python train.py --intermediate_size=1024 --positions="learned" --qk_norm=false --bias="all" --optimizer="adamw" --beta1=0.95 --weight_decay=0.06 --lr_head=0.0126 --max_grad_norm=2.0 --schedule="cos" --train_tokens=693700000 --max_steps=10586 --dataset="wikipedia_en"
MLP neurons of a small language model. Each row is named by its layer, matrix (up: input weights) and neuron, and shows model dimensions 0-255. Each number is 500 + 25 x the weight over its row's rms, rounded and kept within 0 to 999. Numbers have three digits each.
Before each neuron's rows, "fires on" lists the tokens most often at its 100 highest values on Wikipedia text that the model never trained on. A number after a token or word is its count.

fires on: " |" 56, " a" 31, ";" 4, " on" 4
L5.up3:529526502517520514506487525481489453484511504492546482483503501513459507489509437436533534505509579560509512541482459507486488516427489533524478509514472486478470532536498495501491500479515514539495477470514521476505482467526490501501473495485484544542509486494530481484466459499498511504507468502466480486447542544525488550502527497494504521458506501516485569506467505548509505500508473509452534503495525507463491522508496547469499494504496460494506515441507490513504468497501520553497469506513508497530524466498536489531462510482494502533537491500486501550509467474472495460518490513464498502501520467501428501497465497475488512540501472477509508528482519471517498476479467494531489521501512468514509474549495516510520483474470496472474490465496484481513488478523503

fires on: "g" 22, "d" 21, "." 9, "ar" 9, "le" 9, "k" 7
L9.up288:497478544534548508482474505525469504506515489523489501480482522507485513495509496538517535514486550503487449482509474507516532487497511511470551471469480498511450480541518524445497518463519494512513505483507470509507507498506502461537525482490468488460496511500533523479452494521528482492525493517477509500521516472496513549502509504508482498527449523520489503489470520502503510474515530478503482465493500498516529536483510464536468512517486511465482529483527435535458541522474527498481519471497509490491477464496507491529506426522485521501500506493482502557525455470458489445505519468522535502509489530461475540509516512477444487498527524489514522524476458481516495472516496472517506501497499468495536514499488598493527518496490500544487557470453506505472483524494459

fires on: "ub" 30, "up" 24, " by" 10, " make" 9, " out" 8, "ff" 8
L2.up7:536488503529514485487518493516486513477531502548478524487455519493549514503484473518492502481489475474465527515516471540511503486501478542516505476458502488530508512488501513506468509488481490485504480492513533516488482494491488536487468518510509505552513503491513525440519485553510527511481451471543497469538479529465463497489515516546508526450469532539523536501501533516470466500483476521501498544502494468516508501529517493489458495467510484485503492479441518464499494465504441501531547529511481512453540488512520485468455489486495477479497496495474509546517517505527506488476510459461491518528507476503499528487510490539540478507469532472470524496468513482528519506540503520542504517512543455547511436519467509438493493507485520475472477477522472530471535544523491

fires on: "li" 29, "la" 18, "fer" 10, "ence" 6, "ci" 6
L9.up711:528455505484514496530502509502475530526499505555530496479479493513504512493507484436499492442475507543477492479463498533492503504464503528526499510506470488499506474502493500519476478506491488502505514505511467521476544505456550519540509506531515526518478522527464471449474510562496550493470510512445496462484476463438488509504479501505481515482492519511547569471481473471518481483552500504493552469437510515523522479490492504545522502508520481498506466493512474522485489502437476532500483514505496477486475511488498532491478484526470505506454500490510508533524485493482502528500560491546540479465512520461503482532515497515519504506508525491487535505491443503529519508515492491470492532513484488492531512505474507471441482511474511495489578501492503519459524490506457

fires on: "R" 12, "D" 10, "I" 10, "B" 9, "E" 8, "C" 8
L7.up917:550517513531511484517524475481447499531485505465529491468505491502484481455495464507481526507469515505486500472518485475499468508487521506532519509487496519529499535499527502492484481508549506481478483446512486482460532526465531479493517507524485508495541515501508480459527478498480524489509533498472511538499509485519552541545504511483529418490476515458479488475484487477479464487544517493511521527483485471499487497537490535545436516487514479505493505521469514527493490500480459490514527488532530427481483518491506493515509524490494526481505521508481491506494509482506506540512490476537488517522507465436502451522488513478462472563486490467477487542467497500536532505509485511560492535478523479514496503494517557483502454518463540485506496494472463511512495574505512

fires on: "." 93, "\n" 5
L5.up1021:460474494511476502498475484489470488512525502547497508524493522523490462489511510499505522506503457504533502472443511491537481491507491544530477486493502510502527525500520463475525499440495489518553473463552462504483528504518513483517507495542522545526509472537468446487516485572502522500506473505446471479553544501489487533499504513499529458512450521503491526526505493530469493493493493480521507480432510515425467563504531539481494508500486494514494492485472530481471492528498460524469514469520488484484511504500499503525500474509510474535508499492504482536516488508498500497485495470505472479481505523466495468484466514500530488522500503519463518511523527524504523461507486568500489556500510498498483465491464546460495513496500530432523534471473491507483456518509524

fires on: "c" 62, "ec" 26, "ev" 9
L6.up488:463487487532486513469462476490492469517465466473506518496499525526512509457504478502526522536504519428499521524481459462568482491479498521516503465514463505482517566502481471495491486499511497501506533480488523488500490525504475493522476504490540542521548488575456503495500471504490494497470478449478559498465497483486555524498468510505543526509468503521505515459498496506497476503514543481521500500496516570497513512506493505502469529503496444525520470534477510511498481504459503548476518528501492503488489525529493480532491484515506517507503492480485489465526490536480445491488452509501448477478502520459453508582496457512485513489490490511510490524505467495488497503522464514484530496455491502529519505507490490492494514542517582478506511499472476516498504493503528

fires on: " mo" 69, " Mo" 31
L6.up108:460507518499507485497544508473486490505518492481501509470514507473494480508530526494479524533499529553480496504452501480473501489505479466517454493495489474525483481490527468500487516509496501500497533518519529501503526517500487557501472501507498505432504509537538477478453518534473475513546519474517494502514498508517473484532516516516514436478515499546496495474500495508448496501511523524505494448478508486514544473486525521549489521516483480442479516458515495481443526487515479540491523551520522450479479465503490504506483523499504486487507485506532481504509499530504487498531476544501509498500513468516496495537492493551505431520486452471455523518494530458480501500486462500547546516495492459507523482489517524448541463499460526472537500445512503457505547548505470

fires on: "ad" 21, "as" 17, "ra" 14, "va" 9, "ri" 7
L10.up778:489533528551540492436500485492465518513538529494528467513474457499498495540521516503523512475493511478480442493395506539518490500494496492511508521460518476498509449504512553472486464494524520527513525541493502498558480508525513495492517505481464526474483498450510514505515464505522534496514490434502476510518547505510553523496514528491540534447492511495510492460507513489521531529525509467522516466494523447490500530508483526490496544458525496499507501517495501534485529519437503431528497482520459498489465514486524492487483514510505508503492492495502519466481480510483443508488533532477518510499513498501518521465510479532509514491494440514528486494488513483521497505519480514513499526461492460486517493512507510497487515532463470458511483482497519461489452508495502

fires on: " a" 53, "A" 15, " A" 10, "-" 8, "The" 4
L8.up257:514497556516480509485506549466517511525495521500502501509480518453516504482520446471505503472511465463502520554524453516491464467510457495516466477469491503496526492506534506496467522501515493548476547497546473526533513497521497533499508474509486460514552496513510452468490494519482523499547484502544517500532502505487529551506464523545474538483511476541482492510466549519475487489478538537485512481488499487527486516535498507506483493493529475492488498475483497496501541467450466520494490496497537532498522473462488531482469466526500493512502480485493498527505503474475480480484468510522527485482510464494478535482519512509493518511496480493519524500458454473464516500502490513477478537502489477522513441519481545472494430507495557476438500499519479490544515536512559

fires on: "ence" 42, "ry" 25, "ty" 8, "ir" 7, "ary" 7
L6.up872:468472523521518561466485477516511474534490475551511493489499478531474522513464538502510522493475485496477473532428489502494519482513461482527497502514479517572489451472484510479475481465508490485573477518533483513485525464511476506515495492504515543509537475486447517510498478510505506490463498522522496485497559483433507488557517503505463479468495503527445490496496523519503495497540512467470532490504505492493469487481504491486488501514519511476514490526529477458496534542476451487520512495522478470526485491479513495537513506511512543563475508474491491557513495497522483514485531473525557505492504481524476500520488541557536475494516531501506489489502464499489488503518487518492545511468506516473517462506496516492518494536472526503469451490437478519492496482514505

fires on: " Go" 47, " mo" 21, " Mo" 11, " bo" 8, " Do" 8
L2.up457:484463540501479532464527459478489506509500507505471481472530537467488437514524541507460500489477542495496497516494500468520518497467464491535488521481502514508485452521501506541520544508506438486476504505525531556521500526480501540457517503524488504538562486503509464483501484532481499508517499512479449495541509519503505527484487518477513428462473537515513534531489525445496466476500492523498489496512530538536542512508496538504505523513490463459493475475502476490510503492488488520488497498554520470456495491487488499517519492554460519511506469522522498475542505516475504465541479504440499476513500485491521503552512526499475470513514485507520503504525487514478487515513512488525543527480469503469501516493499506449491482499522521463528491436488465453462513477492471

fires on: " A" 89, " An" 8
L7.up466:558436495502512526523455465498489532558499532503473510482489497501489502476498482528495523515497496482524497501505454506513502503479511525487459527433488467484510495469521530496537492493497503504534520505502502528504570517543500498488505503525522527504493554519456506463486476495464551478501491486472496508500465513456466516496485513485541546451468515494537512476524535541475511439463523498515511527457537513485495488498505477532483495445508446466486488511444503469475547477524443453498489487506507503536470503538520483508531515491475502498465455494487541509502522509538506469516506530525537485530512525493449502510548510510524496498504506484541512494496472473501516520487462517475482506493475494488512496518471498490510507548502497514536509484505510482457498493454510

fires on: "ar" 16, "sa" 12, "le" 10, "en" 9, "ix" 6, "ed" 6
L9.up432:490472542519538467463509533491515472525511518451502508500511482541492477506516446461505532526507501487480465540520474510514487503451531547480509445489491464507480479480496526456531502499538515504484512487487469516491484486537503487540496513493459451482588509482520497520488505512513478505504470511508534495464535510470512528493524515541519488512462520518441492491473511466507486495476484492514495489497554456493497486489494493516483531517503454487495502478518492490530495509478491498481512460505497468502471461500534518480501489499543474523542473551563529542501503498482509490530499482508466486476491516502482533541568528464476502486517508529447538515486503461531478496522475502475508498508502455513552524518502511493486494518460492537484536460515508476461459497496515

fires on: "ff" 47, " out" 14, "us" 12, " ma" 10, " work" 5, " remain" 4
L2.up88:487523528511509462479532511484524477504490487549465507517495514511540518524514470525510519481503502522500516526473481506599503501471467489533452524487495493498496473511469490519465521498519494487492543529512536516527458473465511539475459486475519506482472526509541470462479490497488504501517449492520525497479474536500503510498531511556481461498478511501514526504479499453501510465516493478523483508463487481523544494484522529488494492489507478514498455516482515495491527516468457505510513513533500484466503487485557542500468480501507480463515523513515477530530549539497494436491466502500486546498505460443511517507478516523500471537499545503483496471448539508501525505481462494490467487491500465469492472512494496442482527508462494532484534515507458452473488552517489

fires on: "ea" 44, "old" 11, " live" 7, " record" 5, " contain" 4
L5.up782:504463482488541515488490484517491507527506448505525507461515530482519441511511505566482492489490530478487493488462463504484499548433508493508520460477516498495470479505461519440464444498483506536487506481515501498469500486473518498539504492507501511509556485481495464460486488490477517507468472502486478479499510542494481539506487508494501469505488555497477561509488490536506470516508518485509479517508493484493535538485528515511483462481509501512527490515516474499458473554494508484478495525531508483503505450485512419484500443548517506528539532535529518489528488540477487522492521486518523502471507521529474494530487486503503508549506564507475488506497506464539527510505490517480510526462482475496508476525516491487466522495509525481513500473457514453427495522473501

fires on: "D" 14, "M" 13, "F" 12, "C" 9, "U" 8
L9.up1009:532484547562527465486542478496461478504503501517521510456496525498486501482531491518484524532494521469478462534512513491475441548481499510540494468506511473538489532490506488494445516466520503534449525491484492478509545468497501487481501483509561487495524523515511482450520473498474512476511521483493509496525519520509551512523529489479542515467468498515484508496494534484504498479538491483515504500463525509529527491470515473549440488472527486506481504528504522511480498519478469514508499494525546469496450583510478476517503479512465518482513519470474491473487467472494496538477483490501511501473498457469510456500505485493488489551483489488474486496498477465554510508482486505520470586486481512504516508517488536492511531471513494471493464507523467512497515549457507

fires on: " a" 37, " A" 16, " was" 12, " |" 8, " were" 4
L8.up1022:482543440502529546518458512505487496516467485549507495495489511512516476514508492494566505471512490509514501502511505511506485499468483531506489476446522465499513511486504498491475506512495515493506518499519519567556513552497523508513467510532488509507495495516497511475466456504476524479533506514529508473494507506472506492498477496527503466452449468423508480521497461480509498515497507485486525528511506535497463570493447518523503460481501501486486508526471494519489496500512463490528488520510485463515496525491535463521487500500503507525542489509505528511500471474499504545504496498498508495495535487506518462500497478535551512536484540501517545513517478423542482571460478521498501559484527488494505480503525504491477481506511485459483450423489489468499447483486498

fires on: "hi" 21, "il" 13, "li" 12, "ha" 6, "la" 6
L10.up675:520527487515514463498486488517482504511546518560535482464502543498488474468514519460506477503486509504492500482463492528496489560475469522469516475454511482492482461508479532504437456455496490503475490443480501504501486590524484513523485504507501522454494510527520464469465491545489536469508471495453486498459513474461493533488483506490486523470537544493535499487490487520537510482592510473518518489492509475502498506470507490505503450474502516499505525521478484474511516498476496495509523545546456487515474503468489526528512494538494523494429535494469486517499519511500508449502510515519536495514528488485485456500491485469520487507474493530478516489488464499519491513496520493486484549505509468485513533513510546485497508513502493535458548523464470488503510499498490

fires on: "re" 43, "pe" 41, "le" 10, "te" 6
L6.up284:474450514517514501494540484495539509565458461535499519486470524497513480492527490511521512530456490508536483508511485494485516498495453564514512508505491516459550470551466470502508516473507508497456506518499491553529504515517490501538523485528470512495494486511429532477485500490479530500500494494509560472514554538512539472492518515522502481494503504530512495475473507531483469525495481494503501495481528474497466499482515481522488494485494463497519518492498464508475504550463478472505537491505476497503482484495513502513491521502488486524524525492512531522524502522443555483499553485451542527516493466512523485481514477525479517479514525472444530469460518510498510521513472514504442487497526486510504469506453467502498480459441569484533529504472497519516460492510467

fires on: " (" 20, "C" 11, "A" 9, "S" 6, "R" 6, "M" 6
L8.up230:514511529508497488530514431496485494525527505492510491497453497505528468473499503507498544516465501485493506478527465488493492523500502510515495475496487467553535507487489483477485500490482532491495490516526477510510514496465547514476495490543467461475513494508517520485504511507474493497520479478463520481485510488517563516494506512537502428490454508498501538424487476476507467465510484474499504485488572479507502472463502507509479488462537478502513517514458521470490531537469480508512525515524530420464479546487502511502491512532471518467529479483517514514504494517459455519529487512509511523477514496482527481526544481517520471552497477485479531529494459511541509485530519534591508497511480507478526476498517499464470508496493522503502479496466444489500509560469498

fires on: "ri" 26, "al" 14, "ol" 11, "V" 6, "ra" 6, "ron" 5
L10.up925:472492479485548517487476481485474530537505515515506539534525519516499482488508498520500475471518510477469476462484487497511520458494475488519479520482523456483466477498485500485527507512502513466524488516532522523507502499497536492546482475572463535506510516479491475475500502478478537489478535449432533505520512511488528503514532521488540482437476512452515481489487475454481458521470591500487532476516507488484506505463480557484504518487505470496516455523529510514523490536487488467503498485512504518484516464516508500499474485513504578483519520474508502510486517498494498523460517462493505525436505503494534497472563519548505509524504496526506493504513505473534537489479516529481517535494488467480505469514485471523476527516460540437494508473496456491489504511504512

fires on: " from" 15, " =" 10, " a" 9, "os" 7, "act" 7, " September" 7
L2.up369:476493544480515510513521446471472477498479473454511488493501503521498437529485522511504492465499501517515475520488523541471513534463528522525478458484546476510491495477512448517469494421493523508539549491502530529544511482556496509520463512505512488535478481550531476489499465519478489524538466498500532515479535513469514508540545505499517516489474524510502462449497488485504483545509510486480485512483533475495439503471455493503508493468503467491509520544496500477467500523509490532519490468525559502501522508506517515519493501544492507492501513496495506528535500521443505510594476480468492533457506484494472491510537491489517481513477504508527506503487478505523502510528476541537520534454471470478517484525502492500466515482530461466479491488503506486506507492522486

fires on: "ul" 49, "em" 18, "um" 10, "har" 7, " Al" 6, "al" 6
L7.up802:515477527512534489479511539517512473491468505501508447513507569513512460510522489498526476507473539495472488543452474491480486512491490531520529507488497456481505523468470501476491481486486495481509505479484487499492513490441476527516505523487517488496512497533447503486488497494493521480495481493502518490515529505443517517510550504524484499476484538530483517524497521508503484508494514490523515432465514465525551496494544493515473456522502490503475467512526497454471500516444502526509480522501481482508483495484497505504493447483425503533532534499492478542512555532503517480563483486495524497504502530500508514500492505503497509512496549514493506488490431499487554532536486502499492499504554503494549440499506554490499463501494479537528479479450494489415499499505529

fires on: "li" 92, "il" 7
L7.up588:546529538526548497513470475500493516488469485510524474492506540531495475500548504465492490490476517475463504496439514514505463485502507488571523458459479440548455485499497542511492491498519505499510511485466515470470467552455489484508524511543553493502484524524506451500498477484486535518509500470489489510508461511465535493498501495486529524466520521494517521455530476507453500516526509506481522487455531441472530493471522544498497456519487475494500467495496489466493491499482487461486480534527486503507479543474515492490502499517490498482524538482518550530489455506484464500517510505513549500502507505494497504530490492496470504507511545487452502518480508514542540527552452491494482516513500519474525475481499532508490529505498551480541539495449493497531470501500473

fires on: " Al" 42, "al" 34, "l" 8, "n" 6, " El" 4, "ul" 4
L9.up221:501488556535501509512492496480499484479480525525469456506436484519509498463506459485532500508498530531487491517471520491527512484462526499518506502493508501492521516497512496503492491523497500474461490498492510521568495510510486529487487530552474445530467526506466445519492460494480564462512510490481518498551466481477535496521499499483505502507523557495524516476522531515464457467467553499493552447460536497503538484485532501509481496526517455475508479470477471452480523519469502506465488526490467523505489464500529518504462476506485478514496500515476520487529527523498520500544420476518526509496498501514447500487512517499447502464481549519485506485495462514498566518519522494500481481496482507533495467524504509513520461502494502507475501513496528539458517486505534

fires on: "gh" 25, "rom" 21, " Gra" 9, "gre" 8, "ity" 5, "act" 4
L2.up422:477514560493524523487504485490511538522517482473456497473481552499510485504516486508533516480455501499514449478510512495505532521510467480505493523520514476511479518561448508525467448455506462473520495494532465516508493475509484544546519460500509524477525502531475499502475546548489504481543484428519479492488506544497487491526506522531481477518511519570514465506511526489477536483483492469503480508490508491492522545499503537516516483484466518503511524510497503479440523502506461568502517497513495498500494523552483453535483508493477487487532510494516533532517512566482480448504475477498521527492516493470467517505477471486467487542493527488513553492503495488486524486467528483507473488502474497490475470492515496476503532486444526527504517483480454522468483505525506

fires on: "'" 75, "/" 8, "–" 8, "&" 5
L5.up215:496535503517483527487508486476482528494505500501479451480529471490498421483490489545469541485505467504446517502512512534506508476466495525486461500519529506528529529529489543457505491514497488506485483506539485520532537546500511522504492483543514499499544517520456505471527495485502541539494449494460503463499501526496439533522554488493558486496491491513525507484559537493476475508511522474502522457505471519487506527540527490495474466497506483470469486511476525476489518492514450499501485527488483456559483506474494504498481520498486493546503509453496503530514502499457406523474513514545482498478484513494467502524509494509534486526507470510456511553484443502505501497486492487478493519473508500463500520492492512471525490456494493509451503485511502490479489541491482

fires on: "-" 81, "–" 7, " (" 6, "/" 4
L8.up147:549486478485496501479487445488490493495495485522452477485513489506491474499484456506468548455541483467465498503511474507506465490518475512532501508491528494513490564529527504477503504495519503542473495494522478510472530513516482532490520485567498550502529516492477456456530471503478537553521504494483492466520491494513450552471535500517597503497510503523470506501542528514479486509474475482493499530475524499484484531528434494510500485501503479502509480497496501498512513465523486490522465472578509481532494496495512492507511536497503493505467498467494517503523493448492488502469495553486454463494514524504523470498527534567522455507442498473493474500517494507508552485483499489460477502461481480522498506555496495488507495524523511475520505525499492508484493506501537

fires on: "==" 63, "d" 26, "e" 7
L7.up250:552489523487526528461502499446475438514538499453505483525472469508514503472468494531537528505490510476502476526506481508473500494496456502491520482495459438486514502484494474466499530495498507540531508497492504529530503504463546509542494465515461505526483549498498486496487491513484482502489515491489500513495518479513520529561544544496505458480468486494478479481452546475501471492505536498546486486510507487511478543515523499544472526454524493503476507471491516490500507508480496479495489510514537475530433474493466496499455518503502524473506502528522520547533495473468512524509485478500525538499506430507476491515524490519467511551478502492491539557492518503541527499497489500520473494458562454497540494529471514495487469482489502492475553477449500516517495497511517

fires on: "C" 24, "S" 14, "R" 12, "O" 10, "N" 10
L5.up830:499547490533488537503497492527452522549494505509516492457489491495470477475485506484500534517479516480529507487505509485499465517466520481507504509506495542547520533478512465496503474444572480487499481493523470483473515553478530466482494503546512506512533514522506464472483493540447511439479456498432517473507533478468473511488503510503512485492508522526481556480486519513509490466500486488504502487459499512501518480513509514527479534484535464506502509532443477541481469493448482526478476513530487426526508515493503485485492502522520522517487535478488495505525547478522471507491518499503518489460507528429485464522486466490558494530512481500455472479488507515554513473474517485528527514510513537495508516482496517477513506481488539462503515488501465535513488525528489

fires on: "at" 15, "x" 13, "us" 10, "ov" 8, "art" 7, "et" 7
L7.up129:502510514510528491495510509480490490515461499465535464494482483505483512493547419542521493505474510507539526521474484455528487482476507489498507522492499467508470496444498462487461439539492515584480591499473443511512506477493542505506510483507495511487524566515507479462493496480501512491498529509517517489468519508503502507548539508470509473468520464513456503482481501464485447480494540475484509488506488481495523496482492449510456513519521541476495488517522515506573508523483504486481500478507518503478459504470511459506444482494523510472467513516519462519501483510531493517529524488490527505478506487448549501511531525521499538495511529512541499520485536486535509505504492465512502541493496490500525496540490516503527518521486509443484480492499494483470509489494494

fires on: "se" 23, "e" 16, "le" 10, "pe" 9, "d" 8, "st" 7
L10.up743:491536519502523533478485487515499459505495504506479511487531483570493519493535476520526542505474485478547472528493493474498531512497487497491496516495494507523514458489495463486514482448511509552488475515509508558508520543546503521484474495484472470437499476498447505475468517501493495508530530484455513499512534474460520516495530530532485485487446485498489456516489513514522493490489522513539482494528509482557460504492515487516471494438495497478494512514513501518549487519492490505549471498490502464519525509473513505479428491475492480518535503503515546540510490526470507499506497495441523509495534472480508473481564522514449493483493505478473550514485514494506489490494478493489531509515553460538486522481512503484454503481417516502486518493481491446479501511514521

fires on: "c" 94, "ac" 6
L5.up943:446507480509522520495472502509504488581488436489515523505502514523514515479451504514545497500508521453475500545509493465554482485502508502530533465502514499477504513501477472505474511410522476484506505447464502528497471476523505485524510467512491557499520497558474523506517490503508526533484505484497517497479514481495563511542517520477512483483480497507485480476474499506489517483480492472517505499463497500498518512495452492496472490522487457510470489529523495502503514507438478538477483442519488507489482534517512490498495463504513510492482491483496485465511503551512453505504504530520497508493511529469446498546507486591485488504510538511524510485531490509472481491524496527493526491490489495516515498512452485510510503573480554511492466487483458489524500501495562

fires on: " the" 26, "\n" 16, "." 14, " 1" 8, " in" 4, " season" 4
L6.up492:452431485475483499509504536458502484524486526544480525508490493482492475497523520476539501500518510523521491470480485491542478506506494515526496503493499504523528507502539528476470525431513529497546485486498488477482563502505499469573496519511557512495490491504487478481478494541507536429498467508505511448504495495435532512534515505493466501490452512526504533514506493558512517496464496453534470491464496505439481546487505523520494524486511478506523488487475477516470497507528469480471517504495503492477522507509476493532507463498511479502529515491520519526534487490501554459528491455479480504479519538465509502508489492525503496532474468491547503509480516484513491488475463529471501539464480496519482478477483529445463530526504541479464528490511519495470501514540499

fires on: "S" 28, "E" 10, "I" 8, "R" 7
L8.up435:532509505503528460507511482476454489545501503494519479460505480480468469478518477506484543516448489506477517496501479512498487539500496518516518455489497491525507518480451474509514504481562515535465498481510465479493529510479539486472501520541493502478530509504503500471537446511475525472526509467457544503520506508481574538529466510496522489460511504487480496460489500490493485487504474493527563522458522517497508481496510487532433524480538485493503519510461508515514522481487471488510537471551550449485466538472481459518507532526491500483499486464514479508499496515525497518484509499521494505532510438439530449518524535492496469557483481489475486517513489471551533495527483470505517548485472477509500516533482500483503495510472532476487505510488460512506501532490512

fires on: "bor" 33, "ber" 16, "par" 14, "d" 6
L5.up801:507497536485502493456506486510464503506483500494493495490466510505511493483474520492551517453467505481493512504502497471509501505474527472530490467455471510561493498503489492493467493506539495522488563520498504516519483543530520502470507470541486542514491540514516480503473500504469465501497486499509495503546490469461503539522491517492521520510496556519533503441433534468498514514561482537484488459504502502501486501533514483493482467461504501493516463522506475452473542488503525465524474507576540514506468503450507483510516462552481485524497475477560479462492483522489482516508493508492550496468524491473482521543510539510491512513485514505486507503483519512521523486510514508536533532461524469480517501492499528502467555476509528501502578520456530509472500516504509

fires on: "c" 100
L6.up530:494504508544504516489500462494515526548481444493483530514466513551539487493510490507530496477476489453503465520516482489495477513503506535498498412467512492507520517515495484498516527450503496475482525456456509500493499504495479480509490467497499550511517470508501541487501500514486551538513489478507562495492531504492562496535547501464497468482454486504497452493495513518513502469469501494550518509494533520507519530507484470544441450539494471494500509534523464530494495498459505519453477472518520494476496493478473506515480460529530502504499506533511502480522444535459523515513513460494465523473499483478417523523535470517470485520502518508506486529514497482511498488515460493529501531486496490533542502509473495506485553513494512478502479528484461524524497520482510

fires on: " In" 36, " population" 19, " out" 17, " Me" 4, " every" 4, "act" 4
L4.up840:508520530497496467484524505501475494482531502482523519476473465494490496494479519546498489522489550465513488468509504501527509552469463479531511481469490503515451478501475512424471493469518495487513493525496532506471505462554519499464478493507490527528479526517525505489479461501497495500520471495534472502500483470498500527570504511479503492480482527510486501502510503515518522531469500501486503519516502493488523518481494495532472483490559454501500470513502491485510490549527511500553509513557521472496500493439525471480488469568489537487533499489499462553499510484488464521601497462500488496509510491450438480551536512491483460526454535487471519481534518459508479511506505535507499500505489457497537495488491479478501525477494513472464507490514496508491546508472481

fires on: "/" 37, "–" 33, "—" 8, "|" 8
L5.up414:481503497521526493475462464420429509499496531531496461477525522503524436491476503492481520466499463485478515458508478464528473524474518543511505455472520475523519537527502537486494462462504491491490463481525458532544507520530509538489497491525507510499532525483504422508526517511494511494516484461499542487496557521504484490475518508534534502496514497513547467484501475525501520518497525503532537504509545479492483478506494524522491463517515472503518492512459499494513498501503436472481523487527487494497501513548516490507461498520490486488477476478503489489507511474482459493490471552498455513501509509484485468489527505524500464525491473513468511528466477499495508477464522522513541478519529480521500487535499507474483492506483573466517500462536471478497444520481533

fires on: " A" 97
L7.up505:499504488520492531527453502488513490485474496509489513477504477511505496463520519478493543501515484472479536517530465492513456474487489490517465501497491485489519474523522511503507521508504494532480514488491522564523503535488517492525482522563485516512486531510470442451482501495471542481491516508484536496497492515480515514512493502528554507416471484491500508507498508519468483521488541499455535513455516530494498548482508480524515484449495435506491486510440498498464507468489524506532494474507507514466500548509524533536489523475429484513521508509514502541510463497486461502512450523490569496510518517501464486491490473508517506521492537499490473507453464445490519539510460502493471531452514484478528471487508486471498437507515508505544479457513515481514512482509528

fires on: " A" 63, " a" 37
L2.up273:499490479525451510467490505485501487517479512501502530503524493476486496447476480487474496490518487503469537524505458489501470458490527530487443524515493488526496500543514523482491514496502489549486515474489525526527512529543504539512486498483438487565524508519527466451482469498481573474497511498506526500502505538483481502507471504482488543439472530489485513471490501489506486542480495517455539482484548522481493529482479491544520480458495459502504491450460505494482490461521522479521501462507509483502528504501500503534518500498445486513510453510495544525512462488473530493570485504458505487521511503495491464496506473503512512540506548503528514528474456467482527526469449538510502551509500450518544493498510506499511475531496490495535492458534489480529509494494516

fires on: "°" 38, "'" 15, " Record" 10, "&" 9, "fer" 8
L2.up197:469516563503475513444523471526481516476494497494507488412485522521504418514475520507490504471498512482480487495497483519537507563462479518482488477504460484497523509552475490539503478441506464496486491551548470506508521512499490522474524476496450575518510509519478510483519532496470567495528460473501510480505461520485521456524518526527524510501495492542530516465523534477482504528477508521508519518530487484485542498524515487499486497504524456473498516471477509499496472471496488536500484535529560492513500539490492496497476510479499486537517510483502494491523499481480488445491482509503532491506523548476485479513514488513483482519537485501495551522477512498527499515456528516519452500493511496467509489482484518499535521466457513511495529495510508501449472505508479

fires on: "ity" 39, "act" 7, " model" 6, "ft" 6, "or" 5
L2.up86:533468504459517514526531496471485472507530518501500492478490498529520481527499522546527526471506542481513475471512494501496491516465505516532494465476500476497460487523517515475485502460526496515500555517508518499488518495447505526546489474527490500489479440480494476484503500524495479492507505453506502496505551494522529499567528529487478475458448517522465484512482506500537481493490497483504476521549520483506577483520465508543490520486512489505499518511516462496506504484510481533520489516528512515499481504480484479496502472493479532441560489473535505514506460488503500514521468465516510546449510523479476504521534502458510474549494513451488486467505463468487479526517534508498525538482507466518518458503423515479502519518475486523514488455455479543487518523452526

fires on: "x" 41, "as" 8, "us" 7, "den" 5
L7.up235:542499435456543500506502506500516507537523521517531461528505511522529467487520439492500504505519487461494503512506496467520527479479532519509506516494512503519504490487463526501444464518478508513489566509474452552508476503534521514466487488496508553478496522535513487497497470527481458496489489502521508514496479510527501495528499501494519490479549513471497473485488511483466498469459491533486498474482541472489511488495436526484477508443544491493504490496500497551533521493463487492468526430542525501516533494520529445490447497459504556469495480497520514507520556541500511490494452483478510477535512492495492491493523519540497473508508511483505537500481510495491500515478463504541544559489519515540492500533482524531469515516486532471538474485525480486483498507489499

fires on: "act" 36, "bor" 18, "burg" 5
L2.up186:528459516476531439501533500435493528492548491491451504478487518519513501514486532517504499520474490481523499517482468470495508545475531503520494472439529484525463484502501457513475486467522535476492500530467499494495500545540530541501484502505502500478488503515501472499474484498481489505522468435542476494502505522493520506547557530490519501485455558489486497460484485475502496501467484501507486528499495521478507498531493474510430455494511457501510501512480455491473513540529481504507493473552581495518508514489515502494481504508465536482533489479516470499505454527480508529529523458511507538487535502454516504551501528489510512541479503482530509515465478475500517510468514515493496527463503444491521504489501507477476531474496525526493524511512547529489492531464510

fires on: "ra" 45, "f" 13, "ma" 10, "t" 6, "vo" 5, "va" 5
L10.up241:480430503534464525494491466459482517510498502533497503507475497501496471525515514505489503499493494503499518541510505534517516482451514515525461526516493482500511480535477545519479512522511461575505538489474503476506461528496523433511476460546491509527485533498514487476503506484512538533501507491492491505501500501501545474515520512516552479468484501498501523485507475510483541484476495523510534509472494485494469484491521541532499502516479478476505475521509540531518501481470481442482512508538492468485468548511484481509477514510497491470480497486502453471496465566519518491491500507514512512501502518498507521454496503555496516526497485485490500509460521508505545533520464550473518513471485412490489512476490513524514514488480517410475508522533465499462441500463463